{"n_kv_head": 12, "activation": "geglu", "positions": "rope", "init": "uniform", "init_std_down": 0.00154, "lr": 0.00671, "lr_mult_o": 3.0, "beta1": 0.9, "lr_head": 0.00487, "grad_clip": 2.0, "schedule": "wsd", "decay_fraction": 0.812, "decay_shape": "linear", "seq_len": 512, "doc_mask": true}
MLP neurons of a small language model. Each row is named by its layer, matrix (gate and up: input weights; down: output weights) and neuron, and shows model dimensions 0-127. Each number is 500 + 50 x the weight over its row's rms, rounded and kept within 0 to 999. Numbers have three digits each. A neuron's up and down rows have the sign that makes its largest values positive.
Before each neuron's rows is what it responds to, as a language model described it from the Wikipedia text at the highest values.

Role and attribution labels
L4.gate2617:529498516532573545539482497475499479491478559516514516534435463466467471518442444549554464500535475508471453511516420429487592395495512536449469458494513505464445426532509507480450574547510538460523476514508434529586548453454569497486460437461499536568424517500460571521519458526425521488372413492530455404525487538442502511442533448558605520498505482435449524478569513491467516442421
L4.up2617:594552513532618499482462512450462529553483533562446491489486484578492544466491481525497484512478514537383473561558483414542439554515546534512430476546442602499573494399583480455562538599508417441478553468514436392483493603579506554433482480475480469516521507493493485463531421444485469540503486497553486459481457531505509464434526523455505495577561570409404470475538536565409595529421
L4.down2617:475496581357453501493625533627475568533524540631513480485509541618518542584464550604471542527476486533408550519518469523547518461592509605590476524520554488442566520520439575418574523490566482519519473533549563519526545413498451451444518534455519430507514516569469519450622576531568480407440583538362510476569442481476530498485584513460516530519490534479436566538510497427454532490548

Death and violence words
L7.gate1462:386496454600492513510480487470469409441526516516483494518542402505559470425471485495468492588477533568530382535508437491539446494531482581517578465501427537534490534470582495392355502548559501476438580523455444528447535504452496388529549558544523522456553562500564471575532609403501491508483552478452551497641545524587360426427449420534500469536398547602450481413529510630436413446490
L7.up1462:496522488574479568408504528536467561556509523513414534547450444550483421492493525521452501551381488471441495454529453471494504559530502533633541441502456646580540479522464506389540550518520501470473478452486466483527488527508597413509495502540472561511459534579554414481457457437474525638452598523454513558546587417525411487489567450478542530497509532465509559465555553497477437499429
L7.down1462:398486502509543415569451443386575469467411461458483526586552549561498494482379513477531503463451489552464515418406488405512547510530567530436524401516448465525444454511569467523481467464504583485474478453481432530486462468572410488591488432556473521499545500551461458451506553524579461490506472479542444504495497495509543544607474560410577470469505456559410525462468516438496586498515

Word-start prefixes and hyphens
L5.gate208:457458559517462498480418550503572495478556575507426561512484423513472523506494540405451415531434533453473423471579542483540494488482480457574506500472454481450589543493483545535437432543503550420507449532566525445534461489536437444550598396488600409503535465405484432587511564488543450445538518410517512449515584596518390466427492547392482535525564477477534517426472467419464516558481
L5.up208:419548578577494499527503556528520542580453576493465534571526411530469389496523509509562518540500529453535518448422567510458425351540443432440480515535560532465535394569416531573449442442486556497509496519527560591506594579499507536542517440424463435509477655434527572536497575413511545501478519499511509561501564467459504474465467480529425443449482547514505513522452566561571381555446
L5.down208:532566524501457503584606584497578518573501460498540483484491533473443475440515430580589504430567511516436503506542425405563530520575414525470437460490526534554509524460517616453537468491468408542454439470561510499556549445480436433545579504544469472519503501576478537489472424498544581414559523524491486553457545458555539486411571577465513496478422532525539415556488475544499457519390

Award and ranking slots
L7.gate741:522507384467493487476568467501527601453502514546539542477488472498538553558550585465512527495575504444468596502503579442427559461547526498554501496402496564491422549523593487620491480510467515465470500456532514519553534518558585464550376581443543543466507513563456427546525514553471536560506528515406576518477542578450544543461478431565601519504413446467487530546514557487532501471571
L7.up741:474522565575491550477432500506479507529499466610437519416510527452558487446469475574501501457491545507470559495437457453567585526536557508435484542491513491474487540511457537549450473556489503479407565514473537480470573500483539467507664430458540524518522473509525536540449601518520480500455516521569519491602426554499478475449534532504534506484477477461557591458520537552519462623486
L7.down741:477542463443458562556532488542508476479523521419588531462456492457416502431471516394542511470450403479481464569510487409582454503531369400538507509552544573550516441427513543575510516461535537531499526503447542506471445499523432458537465478579554522356538493597534511553546442560508459465529606610522509492477506476529502560581463474457413473560572480626598545515449478456488472595507

Mid-word fragments
L5.gate2636:509499486467566524548452408429476548471489452433462465482457554475390546584451515537365498434488530477485539517451481512434478515480491492604443483578505485455448502501423448531449438472442491517573442430599468496447413554502454518479506500511458468466437555498554460416512490380520527507558449418494497513529477498501373386537463558406522522564582468504441404547488489518569528501476
L5.up2636:545585364499527527559502409509417519579467507450423490505547438573529543534483548513453493469471499572504433542539497523479511529531556504513418498569499470520474488445537453536581458490460511410511508551566455486437372523507461483502471531507481502563479532533459451494541528479551458583583465580558510469411481491557479439530441511425533587575497455512445499469458547466504515556428
L5.down2636:576601429539494469465578429512499530525506437537519447417513448518554576478349481465497479509449508471527563495421545602535562493422402504464415442529544462503460473526484504541567518591536530410548481522431441549406499435503479413633589486485528475529634517480498513505502490476463555566513515539502416518472399498501509438547540534542454472447491471535504543505510508499525576469478

Article subject back-reference
L5.gate2368:456453492508379534514526378465551512561534551511521514498470484499475519512557515432465460390516455419504506562450488433524541565474509474469366531425543541502630590538519564562556477445486525512431494503576501494455471512598513502518477533488584476488520535528421509534505436537517422531500558485519469445451534429560525517522524522449479522494500465481497428432529434463513459539434
L5.up2368:471342485467446478492540369447476474559494553458530526439487657515450538522586467431500469436588545497411421541543467477495513577485470453466416589430494503481524542487523539484480545512412501542479556473496479436489490523540580513506572559588506419565531525519494514469484485519520461560524515459517570483487459524494419501472367537500518449537441486505442410476432451418415459542458
L5.down2368:540608502506518499560593532533551537459565546430557487489518522515574596500496498450486513557476506409483548520560443527498505423512480476460479561454534393446569505515528516488454454371422501465525449562533486482491470544507532556581431610505520539514507522548470474388488476423491410501450532539428509511569559573461530576574417538524496511534531466502497531523589495513483470582445

Before people-group nouns
L7.gate2782:435410497511484486565587466414432491530463456540467455490417457416483554471520524477496518474502500525479540544402449540555546587521476608463505478537496532507580478536421454425492381502397490569507565534504517465575525448498434614452508516366402488369510531521501459547510450441525448521527455536505372429450522535573466426360479581501530485480518525499515511434518577543537557430498
L7.up2782:442470407548448492478471461606478558453528504442455470462454493425481510459460580458484493564402479484396459568458554566611613451493447500480462414527561452469444512530459490518455568592418427482576628575519476540464577544553475529533487468492498492474520506597475498607560493507498494488453473507505384465490469478557447454462524474537595567418557556544524507490457590431534531407536
L7.down2782:465470595524378489512517451430503543502462473570552519511475600473495528499503486490479486457511481518594560494443439457514554582532614566495455506575507514513477461586485571456602349488511546529496514448464516511592520502493493553495503494461319565459453437507574447553504480542518453473548430488459431449477575547587469449423541521455476490533497515432612482481592619560530499544528

Paragraph-start line breaks
L7.gate2367:534481498430390469505514509438479529520458570457563518528442487538520451447538494532524537456570532484542559464501539541523551476452463542487486475497501474601463622522419506472528468510487490577464552528500489510466563493433428497562442474415569451446482472586495538536467618564451540457402502371542505477533481471428450416464571493445451491586449507571516501499445510471464475560535
L7.up2367:493540503494504480521534488503495448604503380519623470523433539531511531510491561559478572455466525451529566494431543495533492470483537554468454450499458506498472582523427482550569443488481566508471485498402535497482585550505453412525429456520560533463550501559470410463508491601508526446483491408499444429489465522569510434447513500448437431535535439624489527425400510469523537607485
L7.down2367:547465439501573547538484729498455532476464502442491498538614426512411448561467485502503468493478479550508463493490546441553539452428435510514575433607455543467515449444564557521367599527494520453511518421448567516488487491526427515460527511473538489504567488522504476571395521471500461504541502591454468547479474377432327431521579503444560543455570513477527472547537457476519543522465

Mid-word subword fragments
L4.gate2239:535451421536452511487435498575588527423514468450458494490486452474512534595585511534588601560532509381573481643524541475575459506489572576496468549478507509547555286457496404485508548432481551493554556536522499571566530463510454441580567487481500421529455473521458465458488540444532419444453499539519584465456457412577501475510594551433594529550441480504437416478514418537446412483460
L4.up2239:419517477410546490542509543531506467521496474485462520438409321480607507522460408380466606420447571514442558518577456507521558498413544506530476443512516470458516462476423518423478484526541479397422561499524439443481492429488499561509595443495498443408495502487441469528553460455409506443453505426482527613443408428532447481528388493491475491462580496477368574438441425551493419485466
L4.down2239:432509489462483544556457457478497432558607526450510491474521458504445425510481451531488564463521456519477462472526477485509575573475458455578414441444522480442550489499487499500534422525526503472556416513418542570594548543563445536496501406604452487467521492575496611521535487560459477518490598452361486564538530495529377645553481524484513498523562514446550573592489534544548441472452

Social as modifier
L7.gate1575:488508468532465584550485470467466439491565444494546409478555399509454514551453549501489546454451489515514467518450496528466545501494489528426424565530607445462488459470451523436521532453569499464487494378586476514523532509468543594473515463546451519514364574562427550463462489451400496447497447544512515546512464563548576539508538545382381489544497527506499497518527519501446482499493
L7.up1575:537516418454513532572520475517500449498492558452406422523528474515425508480543565540311440481460587534505495531371445549469404508595539455471453492506534500501591556463529520452355411593490456503511480411538623521547521439545459457523504497573590510483460495424514418538492420582498508490404490502525528533560472521540513500511485484526511512476516438488465494409526541495487523487508
L7.down1575:532516473460486530450480401441469464483474447546514528453464434558380447526431475455429483516515562569541486454494454525478569469420580482514571597462563560525534491484490473473407431517548610480454545456531544469491557444554518529503567476533531530497588570527485562503470552479527541547455542563481541549480517472440342414463542490544418492472494495480438504560467413462435625483475

Sports statistic terms
L4.gate2205:618418535445476603475454525458570432470546465488513498461577472449524425438517521475445338379502540515589534468582537508533488518492510492434558556501533399556477420631505458483491537507509593504458463505486515487482547496392554521531489439511487460551526481386567562484463551464372464520507526387411452462576485569475441495477569458518479507525501548525528475435562504439523562478468
L4.up2205:470419538484558588436451480454471492470514577495460411493522382438477583467535517455338410444484565473514542464472542537479576549524471508472560413533517553437448484561525505483453494404548445493427470546485397586450430461483534570514487367533473452449549491461462518410553532516454434557408484426517423482492422531452499541489504450513514412425478502473576367462518490497428538510434
L4.down2205:558454558476542423544467477549518480495442469442496504557535538512503473482418506530484507487512536555391505464464536496557530506442496486494570472532547494523522513480511488642521451535518498493497463497499573555481485548515432529526475396491529536501437485400458496509494506539579536501617536526472437450581516454499608462473575562532569530418578593614493465484463544480486491536368

Object-initial determiner
L5.gate395:467493492480613460459527502463421388594475390487462446540439473548523401486656505503586490497484532593502651510581431525638442450557516479551415415434503619445449502542439498513420569575447515420508565446477504520513492549539493527471461566545467573492451472462448498539455540506516538534485460510555492533497551459518464473457597503493506515452552508438538486541471462649473512489496
L5.up395:486496462507600443497573517587561480497457520586492567599527518518493596447508521421526601451492428480576493391565563490430588567603486512505483461441527507537524439532426492495540470538523474450470555496518402486479509540412420549495466454393523500473402524525499568553395480549564559446558458563481514486575480512512587521397512481449471427507484481532476474559446549481552502462530
L5.down395:544522491512520503515480540566593509564518432405517411502519570440485430438521535553505465476492380600462551527548464417408459459461446513448452592519604511544550469552522459549516502481477482507528490488487467514539440551538470540475495500560470547562597520412613598498498491537523484471553521524543538491536436504572498523521502475476513499438467471467581477431475485489536414547546

Foreign-word inner pieces
L4.gate2615:470432420464511532408548547487497530478463525491487465469506454530522584476514551446481524501477560507542450532522557512553540583565459519502544588473457490488482512569514447461508419560599471523458567432466419520529532452548497502566530510414484526509516498511638491561484548490553535476498516428489566550470573498501437510522570481485470458421556680470545607483429453561521484465521
L4.up2615:461405482502492555516434443485558481462476442551472497522535497394453382495411475518506530513424506368524493511485464477489487566520427446522473492527485476514526507454474490453451526533495529549527503502550476538404535503536500503451535646523510555470546424524484470463606499635523470535526481425533477577498497545519533473609525498560526453551510492574510480517507571423485541456559
L4.down2615:571490548534548571591568514543546618405406549442543555466533486564529504493531430474442599441465541519523545471506655459403472462498521492500561416629417486464485576458398638507508471446487508528413581544557545470476558460467553499368451465517502485500580500482538523436554592556547484505490450523487550605453417449493353501345615425514515513511539521372515543488476493543574515470552

Groups and counts of people
L4.gate141:404505464505529476503531511557516501468495453456472528506420547389518585499637537469525475417528467532511568661548491539507629439513457500432468508498544558416514519429479510503529431546431520613501450547430500469437445477441507506500451430402506577458450522489466445526539498461436399564436466464413451419383508445599511519467505641463502613472481477507570419512629506510561487470580
L4.up141:439493378560451506533554452496577445458458478439544430582524492457506525542592567429493483431394445411551457586515535450541541435515438490427559507460548480594495476419510460570521430538488439521479490498536435432479468471486513479543443474552552466518479511417494425495521491502502489446488566530406454436507425491513494511493531556535452549493459508561468419411428514493538449491540
L4.down141:425474499512472408566511538588511522510485487475539462510429517483464543536514503467559590482531494518500603528506553433463395597524623461527485503509533603462535522471527570458546484472460575479520491449453479497471530475541499575512486560483458506516488494457543523590460506515426479538535495518509468534457565557571497534476540515552564526528502525451549542512568479489501510509487

Paragraph-break newline
L4.gate2597:497509558477515447583494565524417443452504502613598454500567554538561555497497460490500524353453503511546372511489447457492461453535600453469526497496535471517489460495493513462451519463401643495506495464494507542417527438471336432529462601500524482486618499507505489435467517501561576634399495511457433493491512513529499454520455532495561439552478515418524490491524435569479528439493
L4.up2597:472421517440492541557551451481550486521520500599537438491466520511541538481476485529471502448519494506523520441463435476441529479538477473405478513458499451639405500524476467360399531438523545553603428476597473472569503551557514511498509604426467527496473508492539421500517545424521535521527420499457514457489482538460482466641527518588584511497492415555537502438503555574447487473501
L4.down2597:489540538432484491502493576560530535572512468460508541448480477492507541451413460509493505463456486493479545455495533518514498422608489547580570499503451493557429482443459530398520555396475533482414511504489488436412551518508561460520487556487492549480484516480514527493588614450558437502415480564508499540584458516489457512441556579464476590458517392498455513403445557577553448491502

Sports article content
L7.gate654:496449476522485488524558492488494539495463413582526471425513576572534622630507453480546375488547503588541510499546522544465475516511456468539459391615602509562493417535528486489552454519468486499494547441484429582475539530522481509543494537497492495585514579433481535550456428518495493473525495485520485530506533539520510504435542437541476398525507483526524502431460537586568485577534
L7.up654:486472481530522335497518520538485558583464498485574500471444527555442467504527439445507473563535456526404475548516569588590470536588503474469483533405528617512601482530608507501505455565455485443558481543594525570506522524503585571516557473473433504455594621458556440489482480526449544494509449482513527513472569639411470491517497529526546454477511549497470494529498597505450556551557
L7.down654:516530589438503516557480436561540493533515555479494561438441509580440480551522455559506548575460522593519506445479517482462545473484527510507449540496480500534501493523466444525456490460538570491450456509513556566494521379549459569516584490558535471486436468417438544504493502539554423551443670482518448583555559461507531445434491443510466494548479473440462445514505471559554461493519

Sports and stats records
L5.gate1382:487571497496463449503573545536449484584451542505559540564456536505563498521561529509452476448517510539482480591567478457510549479589577514437506458533556579417446561495483513455517433566426576484547494514529490508456441469433503515426487532517505446404573539524467408398519546508487444457491534476505446414492498543361507417484552470561568507431373627433540544510514528495413570517530
L5.up1382:455402513508635508433573563444452424644524553390515530496508554458514497536559513492479462481549418468537468538516495493453463470535384476555443514473440398447516476488508475474485426496450504475497426448522438425473421430495519501498486503536564466531506553488511490434602613454389540467473480490509470438525483569530547450519509441538479480426430467533542539548517578469442454609502
L5.down1382:525508478548484451540450605504539438409509526551522522592575479516540469496562482533496494487539500524548484511550423615434488562532517392579540530407465483513536579539530576577503549495543513486491471447468541613543450524492463510466554496460550518466537552544605646512468561483526472380586517436562465457581485439516594453400556501455474456550570461498456510548509537501505517554551

Before people-group nouns
L5.gate2855:426501497538491466552583487515581543526564468509469486511439552417467586508553575536504527509585509530478468610445511474446479615465529506457557482455576494486468495490463513512529487492472528440599576474461468484485476502435469421506479562487453490483501455533469471512529494415502541536513452471392516527544585460496495558512474494493561482504516451535553451578500498679500613403464
L5.up2855:567482397480593447513471553542553513634492538498465487541472513527575601501535427516560561453487535497465526483517522401558483501514504511533508545580415442502554532474450508442456513495433449506522589507441541499444533526550431512503554424478496493410521559537603498475559493461558511507495557448462377561442380514528575449542586588474415533437444521485589519501545560582438519545498
L5.down2855:540508613411553546476570449501493467552512466474453579449554509499453565496502500531572524531515431500396539488579572508440382598528587405473536555435521520434445572522548500487467498544433529543574492545525409440508543519513537594502459531498449570561529512527498423518500555590437547395496463558492438553455400527490506476518497386450575475403391560488512521496507491415508546570495

Escape, capture and death narratives
L5.gate3031:513490528647515523578519479472537442537433509520542508526463375492460494535522411549472490462463430560478520460569616609521495509550435560554545502509673501569522514487564520462398464572544406468519566451479470630428433540602485543528549523540498528577393585426419528466448578475518599544430483482495484550532541522498532497426528500481450464596572436443530539535549448489509495396569
L5.up3031:500560413575526479421439547525461430562600477498485500497538506555566483357501486507418493444523474440469545438483406412513534469555493414390489489413526517409521471575429496451481477592387484494514584551507571470480549562480470621430514508452480534507471489405512534559534446487450582477542371417463591560555518475458558533468496481621506471490473470515494530462515480541519582531587
L5.down3031:549550479426483534503514473611411532493564505444480543472506551577521498528534433404478522515491534489471465460574522456410486487472472463567495497526454462465515649534477543518458391535540506420483464499510478543497600444555525493415477416500516496410488476463548540495506537505505507573536532491562522521387493455547405537512469507534502469589476528492488532506557460553550534421524

Purpose, effort, and effectiveness words
L4.gate589:474463513480522533484469553499429519511487601536559520471594458450491564549453532509524527502462460555564441535528483476482623473522529544499491337512508476465554457506454543501563486459457449466550488512472537539512502526500540507541536589544475467488454458523537468552531574449450565583438581470460523458476462539479573528423610483446436473559491450530461529514490419389521455546558
L4.up589:528423501429499513470457551597428491511502448464535517525577489500530427504512617592485459421440536510533590476449510551386451535538508476456454537528520520561447471436465487563522454506492506463487491478529536499520473484497579518489466473531494475488352436555498439544522529588439458535486448408441512470495474554512467525461443468445441473535535556492533509508523480515362460556499
L4.down589:573515474532471496550505532435419481564534387549392455493551474558540466521581535590574472532474554539543588468515542442464589464540526447473529500567512657584432438491500504618533430430428507559506488531484490522441496505561524523485511459519526546524521566503644446526429543481585498513500384409480411526466475475514402520523523445562474478494500520528482502595539504492425499480371

Regional and place-name tokens
L5.gate1047:497408522449441484364578560503417489388510542500386529478515500467609466557447506490463464470456569587459545612468488530556480449416473521528440503471555554543604501477547505639526424466571493543521544468509505387473508508530440479492532559499533502479559500570500439420532491518498470397439457486609474518541570447503550529406513515532471411408474501430533577470470527550538424502539
L5.up1047:470548412435449500483536456507565524568461456520497466575463555561463495541571513492520464478466586573477548517502438481517417503403458479444453524447405580540633486466514499437491462538480511550465494535500490556429482492546458470566405440518557494486495470405432427524509467603498607453507447432527491560499509531389482445488520491540538536572560487479443513488482413535511527486443
L5.down1047:468464544478446535442424480448461515512460498591489521481499408531522475443571478492477474446466444533509449536551459414447500507505488528508516577538533539519523459513426560434557568505498584556512593476441448475482542553616545475537500552482560565468547541503423509546588523520525467493464546479563510450467429488445471585433481501523466605509542412529406464487462455379523482466582

Roles and group affiliations
L5.gate2572:498440495484520532483538476542614527493475547520406473535444448454539537440423432526442506533528508466474604492477446480510488475569537561428460424409551529475580437454495618436551493483409428431578452440489451560523528414437507491532457447521469576509521563491469518564510476523490506482437465489470596568492552480530517453507519433471540562456560483425458550559425559497429530491467
L5.up2572:450475429504561427551535448469596579462485578473538497393475406458504508493431504488560464511540526625435523476510453460532523465482513505456393495528513482529502537498467450518494543431447485524512502490454475511525481481546505526380473480579555453485421602425547489449585554510621574594426537489525516513478520524495352520464465508453544466443571498490438495502393541562420531423502
L5.down2572:545563493478421507486435512595461580469493378484470576514433567504473490499490486430554458415507508411526551408475508541453498481541550447543522460398555518505425473478450491478484538488540495496517469483486497486533510493537415528574472506514500476420607548537503459507513467483474476406507523477468432437569465498439594494436523546429507550600433501505499511509478448503480456555451

Verbs taking a complement
L7.gate814:566525556575453469460533483468408496533487533552374511543457498547496476485447497520524559470499576458389452530470438484588503563498488539430490464479470499577503504521516374450462515450518514533559450538487511491503547582458419382524506551545510562420413523491466530549580557477406523424573472491446563521514498481485440487505545454542496590486470453592611476531483532546495540513499
L7.up814:528474451506548509503452381526442512537578468551501567614406445518512532450452514515494489516530394522503438474517495512529472474543439505604484375501428491453536369488463415585460472530483505363455495546508491554595506475383488473562546495525458471476482556463549552476553543481516575509444526509472431467583440497608544533575509471496492528522525540541540531497611420524449533535450
L7.down814:469435541521518507425562489506507492529480491525533632509490513542564550621566457525550515574450488530513533463508437593496543548530495493498461563408580529557453468431552439412488514534483551489491400388523561454403457555546508471506509450546556479432496463524466480429516484495511464429557560541523512565542445543503557454390431474420498465454571474436394434583489529532538567504509

Role-title modifier words
L7.gate2759:505421463491573491474567429528519545479492502493505501479507519527520485337545405498511459552566519467466418495531538496543580510455393489437574555535452521444512495558592522608518516542578536545548509540414518379529535519521447454454572582432552495562459460501557542452499537511519498466564468470510411538514529536472489634524564579474484478470526437459447471531454570444567418459431
L7.up2759:484461493507450418494491506540449497510587371475445503546451377437575513469480544505426479501444483499470528539522392512534504601460452466525430573587505474458554509541596410618516455518452485502390459517507372537503497436531444544458399532456588434495488499594471570527419434587478460421557464498506466556529428566545602489521478419488477611503471524464480494450477461530481472605471
L7.down2759:555527436466461495500493630516576519486526463504430504466511493504507526461590483590571499555528521549520492501533539503597534600534747524480534583542474472487450498460427515488541569573522494437441492553563548546470427429592466509460464529537526564484518511492540530476526778503535610498453476604460476502465420526418452429451530472449446475441454606481509545471505513525588438522464

Nordic name fragments
L7.gate139:510470481417467504455495490475461486459355461478561542476417538466545656474512480442558541520487417545457526531587488520495517557509455530517469537531519459585519619558500484491501513570549511560457467534584577470511436517492508474600525472525586446454525483501427450430529549523530507509476484504491545544508492546400480505510466515428472497524513497616517438529520424528461578455487
L7.up139:407500489454485593473537545425479528461421449511495539428533491397515606465527470471492529544467508582529524463576495513453553507491558582498504524530449602529549557479496540494543523562550504494414506469589542522585457476535498466505460477489577457506444468514450484468525500605532410481489527589454582545448470579523509524589510568438484499546523499581506472475513488493435570389481
L7.down139:589462474420435520437512549461488532432418515487432487520497444470475522541538371428522496473496521508491437570497596570496478485556500514477482523495518466503485540522577518408516524538527541551476544452498501542551490485463441446477543459389579416526589527524439501476461428465579523567464532486523529514469493563543503438388501511486481566483529581495508528523364506536456423422500

Sentence-initial subject noun
L7.gate2135:476601477501466371474534549477486594436566484553514600559519547562565545447533551404593499444434535491517508486481527538561510487600548507559532522516607503495465499562430512464495411405467531519556487466571456536515526497504471488512604488445589467558523495464552535577471467545516618530476417632520454511542645562613540501537473645444500590537486554511501453539614426530475529507493
L7.up2135:581548564539527520545520552533510480442490483491432463511504454514496466493417400510543469450525465518503541542554482522456513506476683474551567560470609487493520503555468515531447588565600499435489410472416490547490532558512574512497417588513488434479498512536438437479527427550527473458505473562454471488484514477350571548532511530438488572573627415604514588514464545629476507518448
L7.down2135:505485510458523409537482461480403533504457527553544552442505490544549546557535599372457531527512517458547530481502400487479575522582491440410471489460506400463633537437588533392506410387424463532543456485572543495434504494511476430521498595469574506495502536467439591477499572500563514530413537563525542482401548524569466512486530494517458542541439467558443448422613488485518566503561

Ranking/status value slot
L4.gate885:611488463556591520475487560487475510579487424483541481491452546497543529463475500426467460454413559497509472443603521457445463556603433513567524573412428585490445485479498544539432563560518456563561500422513558497439373502569426595447503493484537544504398464527527566496520550427586489537443427527598548599569500454475467488445501599421516414503489553506499518446477583559414520537439
L4.up885:494496418449550558534521452490442521480517480377493489470476434465508555488497480612462498565513521531522595548413526473549539491519606514529511531448491498569479516459518579478575449445547420454437454441569521476401546526524482540555572517466499498434583498499489544498553503456482538558462467547523515565575539478533551447400509516530409477544514433538545410499549531479492433484450
L4.down885:393552524485538532516507465500545517635424567469483562470455571505372570490573465507407496482495480539544536475559428501525511525572490444386521527412469534548427487455513537487477512457592521572491508527533520531514398522492438454474502530572592372395440463525481457467450545522394486444422387526557528481437477557490550536408543581435456418465495550531556492463495498538545536494544

Anaphoric generic head nouns
L4.gate2256:445450484421485449504517466546567600434531558424580558476468495485526609606383504516517428542510555559566534493458522555547528466475533487518485521430551514521514493484461455522496447538449534558505509581496570559445486549449426500532420477508435532580545478448432561567534525473488453543547435524515516560435468457502515586520480414502474514493483523507502469517547573537569524552508
L4.up2256:480445563409484520562510548572587473400482571456512571557491402460590449407526468446567549512492452473516408545501492504553540473434508469573529509465527479576417560512463477465525420528626531586588562523609534402515521585468610502475437560517528551563442486565546435437494473412468522582470514553531490598502567507451464560561529468558509484457533462497468529471394472428453519541458
L4.down2256:455384522466456465564540516508466412474479484415554417553519488527558598479455518461548497538493516472460497484446457508492476550507486494410453606439531524484601542435521540546529435416485450479510529498409465423530457545471563503488483396509454480454559492520532478512530535523427406585529514534627424473489564542536425547493436558564488492594486498508430473375539459497526499482487